Part of a small language model's weights: width 256, rotary positions.
MLP neurons of a small language model. Each row is named by its layer, matrix (down: output weights) and neuron, and shows model dimensions 0-255. Each number is 128 + 32 x the weight over its row's rms, rounded and kept within 0 to 255. Numbers have three digits each. A neuron's up and down rows have the sign that makes its largest values positive.
After each neuron's rows, "fires before" lists the tokens most often just after its 100 highest values on Wikipedia text that the model never trained on. A number after a token or word is its count.

L4.down174:147070156149193170114131144090093142059122134051092120151155125095097199162101205069115120136160119102178127168108142078162138079149133181116133111126180152100135124142117097092149078139140135200146142066156089091097108135160125138109096164131139143148116167115128136078135133173175154121087124127103172125137194139099127164148111161114133092128109160071126088166101124102120125114136177205096175145076110156138119136142117103130211085151104115134126083107232112170149116104136130144122123169191100125137137194135114146148130116138095176102131138100147118150141131092144137139113081132163139113122100150111139167153150100104134131122099076102117048166191064135095117107157196117121088230154126161116123121121146180125099084144107158177077141169146157108164193119110111
fires before: "e" 21, " be" 10, " f" 6, " in" 6, " w" 6, " a" 5

L4.down265:158118132103141113177094132136180093115129110126114156147119180185135126140140097100139087093162126106206091184146169151105121171158140119134149105114126118185121157148152084145073139156135111108067171124076128096167114115043104121154141087123141132171134139138096128169130099123136124166147093126115164143151137113197100187156140169077158065158114090092148150136145102179173096152074177131130144129137101155147134076141134156151117047140121130105215125118140114109177135169187053153149126164152089120214153071133139123071173138143097106159117098187132150095136152074101105150158129179143124116185130164079117041119204118122135198126102150128115108078115169145102145110087107129127155158059104099122132094146102123112089082133182156116079117148155117101054155129117135
fires before: "n" 72, "in" 11, "el" 8

L4.down473:128112087113142069184099138124171162187144153140100188139100132171136123108063129136150123113128131142072109121141121147133101134158126112078145132116113150140113143141138084143098108131131125125155092127143089151164168141120106064132157100145101084115175115150136144154139125113090094091094178099137146116196123125191113082063120138124117135118173125109130120109155123090168148117122123081170150123099143055181121105089120205110163123141120063121108089066181128135074147136094147104131102099129101133131175095179085089107118039133169095161162117123096058126193125098112074127126062149146114159146126172108108109110123090148087115136183088178147143172120019120178117147121042134106144132142076112122133155148165103097089150091146163139196038111158120091122094139040138
fires before: "ud" 35, "e" 24, "ing" 10, "ed" 7, "es" 4, "ar" 4

L4.down479:147127172149107153139140149115130083118135148137148124152117150118097226088125156130137116138134159129195149174149141136089125079156156208130139140122135158124130109139138111117131122160101125117127222099095089161127112148142114118136197143149157087134129111160174141207232141152119125087162133166115109138148151170125132175136088143152142170145209110136090133068149126132079103178093134075126116103039149167127140144068095163163118127146120137133092103057208072053118096126130194107089161098113128135137105165112079116056135144146161122094143108147123072186081100132156089177098072129161169137141110151113114131179106140092145174165192136107079112172071155128093158134142128123151175077136082129095120109121172102120105143135113122101141157144129110110183175088101150
fires before: "g" 23, "e" 17, "ge" 12, "k" 8, "es" 5

L4.down527:229103078115151120200158098106164122183056139104159145102137134142150105096101165073098130105132128106178177137138156096149141120131109126122119136106139171117086191141127104167135147094072162139156142169097110163076169126078127084105155071173107141151116133144113124144050175132133144067170196117185092101088106071090132135126121137149161092138121132104152073091141122079116129131148092153147195141118112095107159168118138159152124114134166097103109082168108157183145157117151138139147120124141117112135147171107077101140220155157116076147209152089188135100041177124112106131120087096152138133147174166160114121123119126120137118103127112127108143132113140128179137078093130158149158083124122168115190056045092097166177124123133108150066133064117143116093108148160114
fires before: "e" 27, "ing" 12, "er" 11, "s" 9, "t" 6, "el" 5

L4.down169:168135042156164119108103092160133067137097183229124111094176093104141117131083086165147141157110140103134119134123155124134177065196130156095192147089098191152132158142140118120160132089113147065098116132066091090121141144153179102138191137151084166112110098165129150121102084170169082138130141182133100190123117116186115108134142099110153108153179173095204123122125164120090173140109107133162098115137089125134107122169077084129105150102062088075095101113186170087081139084081136147118126129153142158115123138199109180117115088102098142148124109163120111154111146133119105137131091083108169136129047141121202080093101146145156121106147130127104136123118075165124148139081162152091121142133137128177129104135129188112100101090082123136106043168089105131147144173151158
fires before: "o" 19, "n" 17, "ed" 9, "ing" 8, "ic" 8, "es" 7

L4.down86:141093194089188122068120131135200116145130157111134135073176126114078125141142156115146066167186176165092132096111182120106082137141101114133170122176133127123139146169126123133099117186124117049103095126090053127160127182136108139120092109134140119111129165160115134091138126162105086086095130122118088104082157096129106144116092162195116097103125142120158168135126151066086072141117155160091103073125163128103130145072198135125128103077104132140135066170151151154139146158101156127102100084176136090168097148157113111095136135134147112119188148064121172045158151137155149104104125142151127138134092130108084136135072151131099128086098082098104094117111136156106083108141132133125195117095125143134100067172082183177070157041174120132124213170162069174153104111121118
fires before: "e" 17, "im" 12, "ic" 10, "n" 9, "in" 6, "ed" 6

L4.down649:072130116129159156125141122192165161172105118076065112134066161092093148081115135117090100123176035157071150137145098115096160111139102155178131154101126098172156101172080128196136096124159164095154100108106138109152152112084168147128129133134125155155181133094121145134142115110119218121147152110108157163120153101159113150121127143116116119135178160189178090121149109111099138216089090121133155156115131117095105062144116180084136198112099099162171113149200102124105158147163129151142096143134164142159133084157170133104120060207167115055156075111096140168129105088136122137108092094137101139114094127132094170123071097154110099105163135174111140215135105168116126135148108137082082059111113157103194104121062099124147092145120160102147163107144140111153133063114113
fires before: "ed" 27, "e" 24, "es" 17, "ing" 8, "em" 8, "er" 5

L4.down571:088177119102177204148133158157113167112181149149135161113118108120146078119122168165105117168084065109171060128160113093145108147143165124127197142117143099161116154165136079138088077111140144124133145126114123107048136141111111107142133099133164131076153098159162159126102157143129102146082126091093101138106046079165118135142165136151145115093145102108154091114108105149139149065170088080110095099097197160112108153174117160123190136092185076114155095178118095074162082116055136103120134097179115108163155094131133137077110097140125139134087146094081071173096182131144108153156113122133131095105110149108143098147180118078123140143174108119111068182167096165198150163123088119126146169146161149101096167144102203145112178184135096166144100123060148112174079184146112
fires before: "t" 64, "ut" 5, "p" 4, "f" 4

L4.down528:172113115172111136123180137064124099131125144114131107181147124181090127155146125197095120105155124125105118187175121176127089141131118134136107149126123156128162132107129104104175143119076097080185120080131084155103159133114148158163131172164089089171129147117193149098189175166057149153127120118136143126126173105110083115124154080113175115117129182087104153213132180094169118122141147159165136117126070057136189128114103105114203144208083135148148093095206134081134123041126112094087100104137064109126134146127150128093120089070147151065151164139133142123125121088177074115118109115199140115132131136099163167143127138137161099097081068093132143121166122143115098207168160153143167161061147146132123173160134153118164176118106107156107117100082155103154165092121097
fires before: " be" 16, " re" 11, " a" 9, " w" 8, " c" 6

L4.down652:132184168107090140087151121114117103127153107155100173145138072137186121125109104162077169135087126146107109127163122120134107052120131060120143063103167121073057177104101088079123069072136156104067092093099137138086152080109116108102192081155101154148135104134103148142186125076140103117161130135119151145149092065131110146088156125164106115145106096143140177066068128212117113129118055134150112163131140164111134176138124111189109106070091126126130138228140109104129110082131125109124116057145131084143093143124096084128144114099073143196079137097153076091131142123107133102122100094107119099129063138131152149149141066049115156092135124054093137142144172178130144110172061132131088156111126138172096112165098166131161125130121126110102091110156118132136070128142113
fires before: "t" 34, "ed" 14, "f" 7, "s" 5

L4.down20:132105101199111163138084095173121110159180166105093143125158123150181175193107097085110139122158114106188089042152133132180143165168191104124122191106183134121133157133186125117139150169068112054109091128111166106141046097104120100121138115087101100154188102086179125115108124143171092145176110163113140133110105101148174112127118144103182158102149115097087116121155127123182116126108148105125123114134134142152093103130202198129128081134145171109120106132075087105104090045141099091144150143098153092136157154122194151138125138091150115157092146112143150119099134129117093181134113117096078084090144186126093113115108107113139138106110105093093049119162148163104178090180136134159103172066080169132105158080102114065082185127149125147090105105082133143144165162134168
fires before: "st" 17, "n" 15, "a" 10, "m" 6, "up" 6, "p" 4

L4.down315:123160082122147063172070131133121167133185122067081082128117210161120122075076074153127122144099089137077155108148164194162079100099143125175142157082100125098155099137146074127148082180115114135072107057120169181169192142165099149108099157163118178128136111170157116126129154094147140122112109111134158145144119086151160127115069115131158146129178126112189116195085096153176122149109079111131134084112113147203106171087178142109122121145130143151115125126102117116143145162123107146113125115168127117105085078128094110123133116138150187087110085160111133045132137139069092136153115092140156134176171094211128172119164105051150116152133129128145157085173105114136166178144159142131166201106178169158138131122152079123137161082137104185154129126106136086125120159059134
fires before: "e" 18, "ed" 14, "on" 10, "ation" 7, "ot" 5, "o" 5

L4.down434:113128110116157084160070147132101149177098103104222114109164126110205092124071130186127157114112148156099125116111104100125115164154151109153147146139088107116133127090062094111144077194137135104121100150159156105081107187097215187141132060103138161151172105150134136157136193124090146121116115108111127128131137126181165085184107125135168164149172101101163114136128112121095119208082189092101087125154104138183167149127145137092109144146100108173153067107131138119089173150126188124133162127136107139152124119133144110128136138137158174115232122058132162103091068111158117127118106091160159120077128142130076096067131127141127138139157120120084120057139135172124079148101100055145114142095160106112196132172138147192116151078179143129157053107114107132147096117080132
fires before: "p" 14, "en" 10, "her" 8, "le" 8, "es" 7, "w" 6

L4.down487:130075122156126083171164120106146080126123147129149100100108143137073120174155081068099049180149128176153144107114127185147127135152101089131137165105120178133101160111115149140144181170104181116112121089115133144120137131171120100170092148085147128112122112159074132111146121155180055115170147066149112102152102108121157112130176105178111084197127104147082154119107143179126149145153109146129118153151145092150129167113159134133198186129202111119085189091114137098131115132103159101141136136149081160141131108117148141163255162099090124087137074111072140085084149092137159093182099132134136098153144107137102199071162137091123131142139083136099202157112121097165137118104084171123108081081124125089186126163121119185110214185139110113142088125159122126137188127145122
fires before: "en" 27, "e" 15, "ed" 13, "el" 6

L4.down688:167137136139129135145078170174146172174146171085105147128138155105182051095132161102093114155155110067096180159172102119121121169135148203169136156119115099119174147111095190171102072065089085113216134124073085124093106131092143148132133102111102158118120161165133157110102162111107101150127128151096114148133149071129055160136128177131147135160117110165136145155135148074126153128105151074124128177114122106070073188108151076134113124096148170134075097158148146098183105146102144097111161127139131161086069101085125092110164187161114122079129094192111131095128114146141115186057133119161191186142181195167094121128130128102169123126151125184131157118187091120109107148136087124155105165159094174117114143082173127160181177162109112202120109135146103109127091143144122
fires before: "e" 47, "en" 7, "es" 5, "as" 5

L4.down244:136133108129126093117155105109168103077166196125097137105136109165146170081137160137107107121070127149122080082117125154085110148167133117190133143184144113144097118112105091144112130122162100140126158124096169136090119139165154114098109151157174119087110127155113201104125065155167112152089096111100153088132169083150125075095177148130124103173104117118100193131100146109190134117110112107130104094153077129158054150101158080177153057119121097116077114097127125174129154150137110056134110160161117212143130084137137145138178079144099168155174138091172108151157117124117157141137116150140120091194108134051083120156088121126096185102093185137131147078139034128168129109149107102151160091083099122129189086085173163144081180150204156125073109193163106128164095130141093
fires before: "n" 24, "e" 14, "ly" 13, "i" 9, " I" 6

L4.down81:048091121083141107128121096121129095109150090094113129138146085097132124125123079161153125128146157110165130098122123132078072121165083168100138187110089151105111069160183123096124099158067099155132160136136045029154109099083145064170147103217128076085092105114116110171129128131161175147144110130092165128114149132078170120109121077149168170143202142159097118122112135132119112157077113173138093079162201109093131140119133102151071038090137091139137099154177076127097129107092113134124154049117138143156175130174172135105092105127124102165092135070130110135172097064117072106155119141127134092136104123129133087145136099114072134149147165090144127132174135181115116165102098105154147145125152101085160116191127106108096183115068140105128071105108090115113111150175111
fires before: "y" 30, "e" 8, "n" 7, "ep" 5, "ry" 5, "g" 5

L4.down505:100123145148076143128104131118134207114102172076092204168148173139136096157135146099057068211102051125164150086187108126105109082151100146135148150103176161101102090118092116074112199100095088127085099116166130136171088142138086120154157117163090082129182148185165136114182110153135143138140132122134123094139106113143125146081144158139133139170121148169134111081159091123139114109046170070144144115127161128163156110079157157126162115136114154142136173161162163119205137100195142094064089062150109099133116092137116099153123135151115106127107124109133157047160080065157111111120102148154090190140168129155167113092130113089106072111114046163102183157160120121155131155165101126132108105186107089125155140137121112143102117112139140110135079151089097055149123122147139
fires before: "e" 16, "ver" 14, "ed" 11, "t" 9, "p" 8

L4.down42:078148126156098089150103128132109085126130141097151141045200133106177162081138125107118119136174135164105105112105144101088127111076141102122108090150131138176054168138157097155107189116101143132141125103151106183084143144110099067103175134157113166100199126099167129123160103097186124121117163072112126120110085154125157140144067216101180085135148153136078089175155071145118116140101180148037124133134115120148135086135127094137121112154116111120134147169143181188166196039114100141135096165128109126158187106130106147142149094131221062113144130158167150151155128117153131107193150144121161147156156180110091107121105108093101139108166104094098131135148111120110106124129086129136136138048119126172125072119131138165049152080150079129083107097152100145094138110086183
fires before: "e" 16, "u" 16, "t" 15, "ch" 14, " I" 6

L4.down279:160134095154136104198172094160117148151198179163136175122188079150085104139118126148137094153137170092107126130104125173177156110110168098109154084126152065115103123205082108099147128063139115117142177119110069091191098118121131140155166049161143126109162117153136156187108098136130091095157123146078140091140138009193064120145094067093166130154118112132158149149127165140121093152075112119128141103133141167099118158126171090136105131145086100135147122151153138129199100120121089100112132151115132143057178086148098101130156138162174153130115098124157152141105112118119123123110094095106104064115098140114136085186124100103101115074132152185092116135134136141126119078148146168197105135126040056152151124107075140141101140136111061140120125069142187138152087093100144
fires before: "e" 18, "i" 11, "es" 9, "ce" 9, "ment" 6

L4.down291:101121129097146162099199089141116104120076153164151172143069097126152128109150099110116143182108159045183123158154080169138143167121094109160132121122169068130111107075108124169147102185097093095153164159138159069144098087198083149134119183153123180134161119089104135127107093143159134124086091179113098131099088076084120150151129178123135094104141154219123084112062146126116106089100124160113194090143077153140133118156184136184117106136150107128176157137095160136107144137123109131116130101119153098130094127139131138084166136136113185091135129165110173120089113106115149123122146169101140061161169069036082152151060130184159133119172149096081085133160133132128093112150146102116127100148126074170206147114144169086139137049144143165106091192125115133141087098133145
fires before: " of" 21, "n" 21, "in" 8, "i" 6, " on" 5